From a checkpoint of a small transformer trained on Wikipedia.
Size: 13 layers, 9 heads of 64.
Training: a variant of Adam for these matrices, 384M tokens, 5861 steps.
MLP neurons of a small language model. Each row is named by its layer, matrix (up: input weights) and neuron, and shows model dimensions 256-383. Each number is 128 + 32 x the weight over its row's rms, rounded and kept within 0 to 255. Numbers have three digits each.
A block is one neuron, or neurons of one layer that tend to fire together. After each block is what it responds to, as a language model described it from the Wikipedia text at the highest values.

L2.up8:092157121096172141173100114112093145114056080105148107100162092137148099124119132092106117160150128135123169116096110092144145118125133128099130157160121077143116145133154130087091115153149152144170145135102157124162117182084056154161185111123113143151118119109103086029134132079091099074092085169117164127135101124053198113112125153132084092133163141105121131138134126168080093085155
L2.up33:056123146165136157127091094161145075094149135129126130162137120121094088115136122072161117093163056095129106070165073112151178093105150143158137200140077174118117101126120123144147137171187174145087137162071118171098132130124107120160144131164133127126101169146170103140113158091189150144184102124119174071108144104163145105175167105145126170191087113128105168131054106122121163181165
L2.up732:135129143125193089119092137071123146117151124056145140108170123130196088156152102049153137140129161112098069092177170130173133111131174146155203062111145112123123083133118108125120138132193117109130106142115130161144141126127071127147101141101083136138159090126150090106111100097170115073099097185206177100156143187120181168119167106086045100136125156056075107148170109117138102133142
L2.up1125:123135183170123111155081109172133085074168095081146142141116122124130089093092051123116121128112124143137059101150126139149150128086102101150116121205089142134092100191092116180096113125187152140104088136034153116099134106121112148138143137148097198108162172118212128128130146165157152125125136170089107057150152164143152127120134117130144116155148080116082093129114121137092127143134
Description: The conjunction and joining list items, names, titles and clauses, e.g. Ministry of Information and Communication, Syria and Croatia, Life, Mind and Art.

L7.up69:110151136184112086144131130064160111139164125097102095162118081174128117155163122132131101139104139091120137136101135079178100111109171172190082160131135154124171110143163100105112160129131112133154099117133147122127172158107083126118168124178108129107101145150108128152066164091124158075157083061107153113075168152093124124153169127161094166147125144138122084116094170172145137187096
L7.up94:097207166172109127136093111121182124089139069075094121159080108126095065111191160082164128111108100109066151071157114110130096137100142128126113205150103140038151076155207094124127136094097131086125089150111142136184115161118092155124135125130131140138172157119161075105109109111146153131168156070068138124136117173058133100187180124133146130104101071115138142131086170118132137168145
L7.up218:107151183158140086149134155081129124102164176100130121138083154137138089111093161171123089082082131118138087114084095089155112094083134211162078135134154100152109156139090133136142098077134181137180130153138128076105099131086131149192118167153139140140048144187069119163124187143130172100112084126162096108107157129191118082165134098207072083182103083118139087093097137158054124136158
L7.up223:129105160136104156124088163109149130067137145122113098148132136154145105139113170101099113162122114158112157050116121106172122206101142149181115202167087131141110118156109149137149113149167145127124160115135070098165170078151092100137159104128155125105102148109108174072068191113133148094193125112090137141129120195122177131239142116121128135140147104201139120081120121160095124150202
L7.up239:154157122117131137182122126197122127096061127107137101135157098078090128089094117133126075115101080117191102099105117114158125091076065209100155129130139038096102144146165080102145071151150177172150195154111135152120056134116156195120112180137153120145147112105158182152090148114147139108114099147149141104065139123185089125126123169200126125116120137175137052148132147144055132165129
L7.up240:170141160143154078114137203098176131105089096158157090180130110136093126119139169140129115127103138124112078140037128142091126128064194184186096186154097072091134093124163112097115086114105112124155133131098122149059100066127142156102171061219119158171153160118164162144103094188123200086182137101088154134096083124144129087169116067129058127151075063106113134109081140134140157194124
L7.up448:114172166182113146134102140094165102091160102074119092142089044106133109091147224125112119158119102128153079151099163114183121143060123220121119198136101139139082111114137169118123142104120118158133137149121123170119128107099121179132132120172083144121146136101122081102088119118143135146170131122099149116046069086124129142177180131161122130156074112131148053095072188126115135212139
L7.up630:134104133204187149147134174114122145147127182097120118092151167148146126080108107123099078141141121128155094072097119067182090140110164120165134150134134133170080079118182084119130164109097096108150196181106118111102111072138058114140132054146112153176132130091122084118114096104136115198186123139102140158150130085150127093099074075148087099135091099079155130105146221172147148092178
L7.up645:133180146190144149178115134124118145097154139066160113130153069133139153105048198136082079125127188179122069105154084104110102044086099202138136192130126124113112100153118097082167121137145131124185109151128178192157154112106117148123106092166126122148147160114160112088126093092100155120127136126154122144129094127125142120115154119145081094170121119147117075085113137136118121116136
L7.up728:102096185168143147126108114095183103136135074115118063124153116150069105121066146190127094161102109116181119128141175109186098141147134157092056114184106159119151138128134081119109119090171142134109139080101098141104107127107153144121129135147116163153085119081133127051069158120149165096156190144105132119113134154081102097196108119138144110135130090090104094135107157164146135110195
L7.up824:088135178120112172139080121104146110131099137100128102130133056092166109130124197090137084164178087128103107144186123158160135127104162160161090179098093082061129131161156143144161172100107149189130124107105158166154136140162117159153170118139112130083142133093074106031111063031135123142114133122102156129138140131131187111175137098149116158095113121104109115171125134148100097210091
L7.up920:115139127157158155136139151081090146111186123124121070121087090116146145119181167116093090151135144124127056160152170079218132087114067177101110160130165066120076102088057129167161129114128142116129134184164163094066138156154127163135167182136121140222216097156151110139113124114103094122126094163115094136108172159134151139134150113149155149127117101153129092081138118159157102152170
L7.up993:147101132136168148147127202123122126111119185156184086129136146090118138114098211186095107084153076111120089121160116107181102157083097212122183188158150104071076166086147025152148077093127124128171124153154179086050105154148149150136176080176131131117128155191178129109042079084144091119158153183101194125127128164085108082139119130118088080163090113148172126121123104129100147126125
L7.up996:087130138151166056135094164080156158095189092078107098144120104117133118104067159133127122153157141073145167112125120072188108159123195112150094143144111144126085084122166145108071142147138157051104138171132127170157146018167108151146126138135133134072123129100063116068136123136146058109188153092060158106123095089099191149133134129129092112174075094114093181110106147145124172130151
L7.up1327:085128112159131108147136154145153105166082106025177127125108078154155129106101140111141060118121114106214123139129154113096133157078169182165080130125190137112103122173131133111066141112114141115143199131120124110168104081117155128135181115209094145144148129062187144092085143149099132135116096176072115143097043123164133161182187106185175134070112115126071028083143158136073153146102
L7.up1373:110142127176092170146111085182120118034110125127136088121134138112119085092082130082136105060049113094152120076134060080115123166003080128173160149146082129167121118162098155150155143118133152116116114144097094132095098103064113150118169159155163148090095132074225142167166157152144166103191109116171122114054115105148140110163125153146173099118154144162103081120068123108091116118128
Description: Words in the verb slot just after a subject or auxiliary, mostly adverbs following was/were, e.g. was also, was again, was recently.

L3.up985:122157161070083112150140133122107131127087093102105139181136117123124131116135039155160112123143151150125132069144129103106081166187172081176119145105178129114201146142103134158108179131158151136146162136120140180163204100115097142112121142094114104103154148088146168125068093120158168137124059178117190114144160167085153104058158134120097085102082119163111196105176087160120081105077
Description: Separator punctuation (pipes, semicolons, dashes, colons) right after an entry in tables and lists, e.g. "Win |", "Ford;", "Crossey –".

L7.up163:083138169084120103118124134117128132105173070100113097142140104120114165121144109124104126095076140187109125102134055085108124137122132085115115144131118074099192132157099130150201123173121165129120135151103157139097212179080109131118159160080075140097143136099127185078121109143199108121166092115100151116147125141118195135126184116164098090100142091104097162060136072170138081091102
L7.up328:092143149105139114121169149046082089126153187117183115172100156115128088148166120082127096132141141126052072125099106097147101147159125158197149144151101077104136113144119171148097174104170110120121183184140160141103115078143135081088128117123116127108118155138132135144120106123112210107140172148121142099132171163096170096111148103164075097185099059176140145068183181172133109131128
L7.up347:081136163110109082178080152090143139031196142073159122171155144107109073131121136062152172127125080165147108050063055085160145178099132128215154118149108179126108079152159162109120167166133132126151111147159148132113191099129138110125117110103171146074137170170162078081106170120143151131187114124151168085091152153106166092140105105153089166155177125127143070170106073105133083143184
L7.up409:110165183135151107132128083164151079119113117126139079123123186128075133105108096143149075131118087126173160018131099118105103153126139156152069196132160134117138127145154114106126182095170152104134078122105087112139173152098088157164143155136118157105147179085170116142065187131156147156167106107107136085115153115116172123150075119185111103141100113096077168093148076141104074103153
L7.up439:177102178133180117152111180138134135089131116160104100086147161161153121108133140091133118148110116101134102136149152140150188123036201139165205158140140106168055132100104123168125148183169094160095158071145080124133111088081123179130130157126108142121114158148083123145090101133111137092081151124144122102140103144095116111156125105105096148136137108136106146122093130167088146132138
L7.up698:109116185116135143173124118058135140086156134150103054101151130127108128116153098154098116118131161130115139118071109130110098118147095189178158145153132100131142151116146132148194124110204159145097115121091135122133154129108147074151137162101163118111090159164133178097190130154127132185199107081156118105126158092104168103101117091164097114155129057088150164104080121122139147120109
L7.up750:102189111110141115115139122102156145113101122158146069133136125180110108197149141142111138181140148123133114140197188118126177052137140091134181057144126133086191075107147125101154119117136156122127100103116183175151179115145121093102118196093114146084170181124111131147089153106110148080056227101139095143114153126107133119178164115125048163135132153095091132166152113116148116112139
L7.up984:087139111147121080096131178150159125073155097106113104125109122150087133115132106143077124156113102120114114129140095128096147095121137155166084195149102089097144077118193095112121136130169134100164177147150157147194181120139152108135144122149155133164130145149105164080111137078111148126186138161132133104134131087099115130124131098124080153143130067119109173151123087126127111104131
L7.up1146:114086149146124121155063125101147128123122162130110085138125157191162093097122163063108117145122113119127090163051153141148148151062185101215166144163102160167088085154145170095132119172153169174127124172092168134094118112120149129093154090169100151129141163158097084137147153170103116120120185157141110130172128139089160066141112066128063160103114119048125146123118135149081155099130
L7.up1149:158094127145126108142072177096149112125208127088162086141099095132117070059076093190097123155074086141134092094045123088178111149106096166127141121166147144142112192131123099118140089087155173136140130134138133146127079150121177128171095142143194122081056143123099160125117178105128118085155136156133099104116113113127113124125119132162131104139148117091123159087093130136038135149135
L7.up1169:090132082116169159132108149111085102115149171136088064138151080077120119109165156134117122182146126116081130142115126105157147116161101145099140118131146084089166122145133148082165112105170162120106144111146164164089161105112159130103139144122135133102140123184173141099116109108131110136097143139128171135128149174105200099092192094122035109162163123136125184088093127147126094131085
L7.up1223:065110097134200070126110170129114110137121131112155097140108116122131073149105165173077130098135138120125092109148082132130166105149101135122121083137155100152138092137090159113138087186139132109119118159139133175135131096129176112139118191117158149086101172134130141158083142208166061122157171169137136107159092121103147140137178119165091137152131171096104142105108125105086153089090
L7.up1257:128066084114114146142147102140163144115192134111159136148100147139092065115091138139113127111108139111151104066155096128066125129112099154237140151138169156099134120135150157134139138149106141110113144205106172251133202091094183125136145160114114141089150195100173166156085156118143124122154120146141147108104148115104111097116134091116150120113052108167095154077120084101095062115136
L7.up1281:161159150138154126145043119160120123031105124113134088152153139107115066075105127070169111113136088088076142136077053115116137144081141157182147143119167115176151111125154150144174167141113143085164085170128140134108169132162071135154087116143120153099113208149087101073145158097118141073242093096097118097137180130066181128089080112120083123190119093096140166082152052103092156086144
L7.up1342:108147176095112065140073121075145124087090117152113093124126052121129166147052111120131115122134118130144154153140155145130087150156108178157147186128105126096119152130119145069121087102185147134138142118090118094110123070140160107130074114182119133050132208113062146171133168092131140063127162106176156105154123116065142096202094111163067100107129142055124161089113123172112168107106
L7.up1484:099086147129152100142116163097130118088135062113167069145109048159021097083089125117146122081129110170143103114163124141142097072145158140203128154127142162150100128087181160138188190134142155165086102147143121121176179105123152121112148175156164162129166121122185106117089176087146110107155154084070130113100094141064140148168159118132120159119093092085117195081093129186131135151124
Description: Mostly "of" or similar links after a head noun in names and set phrases (Battle of, University of, Hall of), plus sports-stage words and table pipes after player names.

L7.up0:134167131129115110163171152116164158141183121077121164143133133129073082088103071112160146110182111108082098171135094151163150182054108146198147169149128115093135106115218058143051175150159088141129101137104155133053144068183091123076135179114078125111158136122158094125088155151126119135148087167077126098127110097154142173113145108083124185165114110156115076178160149126138150186092
L7.up67:144137116180151184113154214155139118131103099140079088043158128168120199118141169149056105120097130133145144150186086095110136085078151116135131161156106111145136079120184099112090132144134144100167187141120094152171105116152136101117152146127114158122166089116152167094108148039172122192136115140131129134099141090192102113099134116149130133133087091157081114135143152148151142107127
L7.up78:155151105179139126139125232105135075119179096159111118144144120127121113149148133130092080148192170124086138074102018055078089119133124171170080215161058161080152117088121091132097120138171062112149191151126099120127176092162099103129131151113109128102128158135176122118110089107134098158143052145157146118167179167063188133096102110181147098167112088186124075118218132187085124183130
L7.up110:104122129077103120153051160118156159138141146052141092173136071101107157106123122204145082113082138089133137074125102149209074172154085112131125117142096119098137067141183067077076125140181066151129141100115122126165166149119094109131132098158153136106130113127159157124102169066121198092142159183080197141073164136067107074140160085204156068145074105127104147182146140167123117115046
L7.up232:151134127132122117137165144134113097182130191128138123136132171159180143107088124166093093203178125122153137085098096073108100119127103206145109212175131177113195153146165131126125144110140114118223154130136167097130171123144062085154084125080087137136136158105135108099122083100106122152093120171147106118160187084132120149149136136173159075155098115191152073137177184177147125099049
L7.up245:148174083106118144149138154118160115134140132157096088111144099169183135154153131144099096161108133171078126067039037059142075119137165143149154159167102109165138100157188148141091122182124160102204157134100120167104094123166108106098136164109115157093139105087101144156126070080163130103157103086110107131134176128169144121117146108158129113141076057112128133150188099180104161158118
L7.up273:102131132072096139157157136117101134120158156156141126191080127110126182143120154119154139047119091140167087093129108110131180126118140166180096144126157136100108101156192217105137124094128160115136070149122144157148123149174163083137140128133172138127114178105159126194129162144138195089109190144160141122107176154131108130096159091165075113135103108167144131117153127106108109167201
L7.up319:140159113136092133084190150138125116120137094133173115153147183115120158114155199104075101091171121146110163113135065134091118170101138184159114181145165148086108123105179136131097105127129147116091139138059139160141153111152136138123119108084107125117142155063163148126115093179138132145122133134142149085172140086111169130159172124162123086160081111208116076129158126134130143125156
L7.up339:170178157116140106136139114158110063140126104152093110146109157104123101090146098112106076094132098170090126123072105084114146140114164148148105122132123083048122133137134126118122156067168210123099185156149134137144141114139102141090148139074109136117203172105203097178122126108174104147119169160109118133124157109128180071107175108194115076085095125159119154075144162147164107115135
L7.up556:132166150104058136136142116099178105100106134105114105157106161151094100092180096117140118139085124165137123092063102067055141216158185152141070177133166209111154117172149147105161097153108128139127133104138127114120129123176084164156160153120123122104107159128108181138129122074142161118183116071112137093183174127167141111157145118212173132133108132126105099136203062120117139171118
L7.up685:134133176081117099173096095093134102169076119130090065123142129119104119086139161127115049132179085117064140075124049096127069165128158135155190140137143146140154122148229127105107154130174112118161204139045129127138124162129135126116128084151154131115183135080091090104107085065116125183104199127124119142112198137135154108152169102138124092072065173119166142108157147121123085152093
L7.up773:148128147195125122148147198086130106104116099135129114119065197173105137130125120111116119105117184120079097163086091106050123161126123195159116145159103062074116140104118132201100176084177125136170079157156123124101096124210092117103143108104139128150142098098151127164120146136134126157095139172141110117118209135148125117039134092141131098156121081156127121136158112155089163157131
L7.up793:129137103120097087160138120140135111160072144095157106163134126103097098126103085119083113079155154149145113170097115114094115141146127137168083187137191137107130155107216166094105126104186235100157168137126141147228092079147129135144110097105086135179170125134132128148101167120194155157068112146095140114195150114077159107092193085208136090072083090160107105106165149157107083123135
L7.up974:159144155160088143141114123130136104149123123091117098128127129144115108136111095120110122132092149156103103136120094110141161180097111141155144158149179168135131145149067128143139179089106191130113119131113126141107153136103120136129145146106087139107120160145168154132131162172095120139128145112099065115137143122127127125163165101175150150140099073149090101036082172090103091080128
L7.up1300:095119127135158097125129095094142114109141119080139090140156138107113111084139134151097079144138106126077096043109114099167127174045129116126182210138090117041125117170157101143135119153154128138126146139129145122123185147173145122089170085113102140075171151175157123133053090091222167184144133107091172125165107164129082098115128071077107092148087059120160094116136126109113119140114
L7.up1471:153142105138141122159155184129146139150184110129205125143217142127127142104116150151135075159162137171062108129118122088088165123168130224183138155165115114129084163113170095147098094139142115154139105165102149146095122123203126099136124083134116113125221139097154164106067083143086087147121121147107132156154157143110203127131130131170107063163087120126117042165165187156119144106097
Description: Past-participle endings in passive constructions after was/is/been, usually before by or to, e.g. design-ed by, cre-ated, character-ized by.

L2.up373:155175103128157088151112138095138109082170136127166089108079143099108104102090147168120132126139136130129140120147100072108134108132101131172147120149212150133091123172118114155099101102132145162109143123111187151113060090136180119132135157129119161105177151167165127144077140155125073107137155178123123137105153153140113101100109131115149103086150048129147100131186109140054174153081
L2.up654:127198100182145150144113062187109106112145223159113115117110127091145088111104123154143133086094137115139133129096145110134162144079076158094148145145161089133131093128088092166160112108131105151130114157118139117016073108111142163132127132111129159107148162145162164165094134120148134110111105175212126109107159159094103120102115115140179114149181144152112080153132141114082126132145
L2.up819:165121114140138068173083154132132127127102153129143042103070203134119148089122129159060113103078156143122129178119144051132205137078081146108145150151121148126098088127106112115125111111152078127127128172138137149129094145145153144159152120087126137169100158126138191162108122155095088121130129141095125095151153099124114104160071161197082132161148103127088138164118123151062156111133
L2.up1295:090138112151132149171110107177122063111124186121186063163109106103079102121081121131123096065075144107159127144116125070122155112065052149162133183123143123170104085110100123128135112100150109105129119153119166112096061117144130173147138135095164130138106168146119138148129126107152143135117134176160147133094150144073111149123170115204139135141130080146095067114070163161095135115193
Description: Forms of "be" (was, is, been, were) right after a sentence's subject in factual prose, as in "the race was won", "WLRA is licensed".

L2.up78:115114189136090108135147120091128122144157072156146158149143084149120093083123088139109112150112123144126089120116113127059125109138195126200104116147093063138133150165144164175153154156114176158085185107102132148085116111135166198094155149154156128118179145156161118130046168181161134128166105160075140145108061128180159145070149088156113139054106090098081133136111092175088109158073
L2.up922:051129200095130118161084084112167113101124110104115081184116110165146062118090137108143093124118129104110119083100139110092125116145203122211107174153098077133123118180129149113128199115134159134088108136095149139128168114130113101104106084164172157069178165137108084080117165191136122074148146119050152147135126179084172095108135091131086123074115104094129184112105145153060117163113
L2.up1099:111151153138141151110155184122144102124123117090103067116113124137135153115126095120093084084132093137091167036129094112158094137137201156143152159134072124146149116168180125120170161097133225102136170169128116173143161167123108095121136120121226146150088189107131099074187118142107145155178120075076092109141056114165191116153116084177081051152082105119137181081106167099143074113126
L2.up1352:135114163078120046099192084096132072104147115118226095160128092098104109124149094080069133136174109142146069137170140137105120069139147144182078185135067145092159102149106179146130212135067193121097184084128105142126094082143158112109134200144147129136146148120158143102084139167199185076142159083082141124134116188137112116088184112159099141079156073118109160099196069201112105126136
Description: Fires on a capital D opening a proper noun split into pieces, often sports names such as Dolphins, Dawson, Duquesne, Del Rey; weaker on other word starts such as tr(out) and "the".

L3.up586:092157099112150181146195042099135150084130105077143118099163121157111141136100168143086099116134175127119049114174145098100116104133168121143085168120113117089091084154166134136139079129174119144096154154098135136166142168130108146131124171166131143125143162138107143152089159062103147108122108133158120134118103116123204119118174165129122144130084109129136144109098136147076121132161
Description: Fires on the conjunction "and" joining two nouns or clauses, as in light and medium, control and telemetry; less often on sentence-initial "The" or "also".

L7.up61:160118117107156179163154037111120099152129117104122101126144137148139085140141082101178126133156141153101095147123176101093135153142105153169111134137144138171145098165050139141157107146146139083123118182125213166109147150140122117135177133105121126119095178144154101086130198150094115102082133104081126130133162175136214140137196142116126135090087168127112083077072138090118092116105
L7.up104:119123121145119130154096124078146128090099130111198072114116160113133087127173139204078109079123130087116150083101123156128123159143112178124178166119156198134117129097104076107167111125164114129095158171100131172148121167100133167161190087189133160183112177092148106124127167120141152126105123124133137127111172117121134116130108103124126130058105155155120170093162140114096110065143
L7.up112:080121128113133195161133133118135113121098169154076113133210122125123144103122148114140110109205103151074084059195124131192129132146118171094108213134140129144109136104127119171050088114149142138146158162104163128113134124149090122188161117136131159141119156096079180127119093061084110161097123139160093117169131146094193110154098140107062088104147107146130143143119174151111093115128
L7.up331:125151090107091138131164055156116083136119119107155067147099138117148142107119118148173110046138111136170116141167148145112174113159135139130131139156183128075147120138115077113111137076130121042110077139088148118108137176091053099156184149164117137143166157088153093127181146070156130114116137132133130140107193123169127069087144153128157145115087157149119131176171116098134040164180
L7.up399:098123058131111174154156150130137079199161096154134111141142137151142136138114147117076096144220153111092102115095177159113146142121097204160108209141132147189127112123097136113106148097132102175146115155105170073137086104139105112103142097183098139163113148130134187085079134175089093164090119118128097139149116144118184122125171141113078104072134095166109120096062205130092143121112
L7.up527:043095128126147126123074120144137136101135124134128105116141078104107084119127157147085089169104073119129133117190185140119101114136114133086173124153102138175148063131125118082109111171136133153074138176075172085130166167077071162135103142126136165110130128107127124080129089074161055104170122170080203117110129106056194161169134123125140129105130156065059140118135135110163077036123
L7.up575:079164086150162141150122156092132131145119099108113111128141057093132150102182149149022085158165123123144121074153176130157179118048167121144156211131090154190166071126145120067109162113087122149119149142163171145176082130085101099117187138173075136159153090079154154174159091129117129144186140132118132117145117180116152102085157112140065149072115038103083153110133134110137064078127
L7.up600:052195151162133111137134072171138122083102108117155085173110119083101112127125105133137127140137128128127140158171185110141156084175064130132091149136148116116128122162048101149109124097194144119055154193097151073096156192092115135178159164185138133121146137074138056097179165116136114084162120159140148120079155095055190189170121110138152118142128139098086161134159164140095106139177
L7.up614:154151141104081097147113105066126083147094115144161083144125156109148101093127086128118096194152136193099126098102170124073113128114113181166073162123155134108107106088133106140117061071127100135088144104097108120137132105144108172099139097159091154170129168117142159127024064137118121122174114194071114113138144181099147101169177119159159085135112092156096071095096159150151145146081
L7.up809:106134160134170084151101137084125179124173111145134064088146115137126136105108184216092125134152146146078129152189174132148162123111168108145142166145139113151111113117158135122162063121123157126144082134135120125136102185113203132146098097151120151169161133133129170154128125146118055146162129129141151139143087118120158117121132132114033082113138132057108172128106134142117152086080
L7.up1046:110136122096144196145143182105140125106196186133180103130179112135133120079127156106091089162146140164168083124174172124141152115099045172101137146121128121143135096157120082101149142188083111118124082124117185167147130142182123164126152146197087152121185121134109179107128021102106146110147171181118095136152166189125132117113153127120099179111148103094111114147109170107133089119082
L7.up1278:078138121102119080129104104162115123091110182152054079152205060143124112066149086172098087113135096135185146068126098113140121060114123072160132188119162137170134090103166142107072151155173168113142167099098105148144146097158108142168166145115121127101134126048122149134112113091177087134159118068138112129147137128116154087168139092151069103126143145139111129134073167132144099084101
L7.up1457:157123162173171157167088146083094110104148153106142099124178132129150119105168156111108112118142146127128132180111158089110135150143072219146111133116112108084140166122111099097118151138159145166047152090114113128150076103193125144117131119149134144110153179131159084124091101134132075109082139149117131114138162188111184138145133105154122078139161079159123101112123125141121135165127
L7.up1478:129115161157151131177047126130118140138192062092177109114163129113117170072108150202058115151165170135124137155154122113149116142175139158117097124156110128146122111130161081138134084160113122140113170136115156072107141115126169174137130147184133120196157131118115175107055136086137139106151143145116166145144092189076180114136147135135089145068106079111101135058124151160132110127111
L7.up1504:067112108112166139136130121070121112158136124100122089137137069119114144095130171125142072177147110165135129097112201134134138124109100181130150161145179090188116107178122117141131098134128205121109142147122163104093160189116102122131141126075116128164156128118162116089112181125133068116138113137109174149125071131125208190145168129112119062096134133122119076078111197107090108070086
L7.up1515:115151132125185177105136125134112163114086169092154084093186082110149154142080194110070107115101194145172061095152181094120141075057131161108109125107106089194074099118194087084119144159114075095135143180147160150170121089130103201123166119172115129188188120092146142102112110101078207104133184143142138137100122144115166173140127125183068090106120107091083077128121194176141114094187
Description: Coordinating conjunctions, mostly "and" (also "but", "or"), often right after a comma joining two clauses or list items in narrative text, e.g. "…father, and completed", "2008 and 2009".

L3.up1061:087131151175157148157094117150166109100081146083112111119153130103098057088088137068114086103156115087111064143147086085135145128150121128154141179172091129150173104173145066147136157127127155173174085188108177176052107111128090153135164119150077153101124169175153132113141074125179141129136088128132130092160107130127152082192126127113124106194128134072081126178087123100075182087143
Description: Word-final pieces, mostly the past-tense or participle ending ed split from its verb stem (disbanded, boarded, offered, constructed), plus some name-initial pieces like Ant, And, Mich.

L2.up416:098201190123103123156108116156169078077151147123141127148158168077107142066104110144111059145102115126143063083143122133160091125104111133154185137136095163133154089136109071144093097103182107135148122167080137141137065180104107178142181163116119151134075099141095151116120184104167178092147119205152113090072107191149129107106118122115112134147170116108120110156170148143092088096123
L2.up530:096148164157167102196148113110157127098137156108159092146161171138142075067086117061166112127141160091118101119148104156114178143110140136135112142136130144163114088135152081116064095169179156137084116138049127135119118109090088137139136167101111181106130141125160092152163087111196152095190092160087117090090119144089204095152179056137141133173106086105114145151111128086090147114157
L2.up848:133156167174134070195169099100139119101128145142138159132143184092102132079111076103131084131119177078166065094179112120089160130141166152124148129197086102137163134157151118151067148156153193155098146124064142136077120124132076176139180109157070173144143087083137107150114106132140130107122098139071154086153094173142203077078131053146087099158112123114122144162108139111120131086105
L2.up1318:102138182152155101173098100130159134138102107144136133140131087118090070095112130126158107166171106064123120089150114090169144114157146109108126139166109131109121079155114094133127119160194147136094110129069114127084106116096111180167195094132147140076112095107169122132102098117183125142157104124129124077113122177105188116150158060138105148131098061131079180127087112102078133139165
Description: Fires on -ed and -ing endings split off from a verb stem, as in return|ed, cross|ed, allow|ing, and sometimes on non-verb pieces like f|ed|eral.

L3.up419:091170110193113115143132142150148078134092125090147074122120066109078156097154159164106123174083137117165120120156139133173126134099138130036134144156095123129128083098147127117073101076144099121104150177103165114183115170125117155128170124176158142160150148107190136191122146088090137109136139157086164144106096116107167140171135108120088095120102114125091122145111179192087085102133
Description: Words marking succession or earlier status in biographical or historical text, mainly then (He then joined, then-Minister), also formerly, was, became, served, and list-joining and.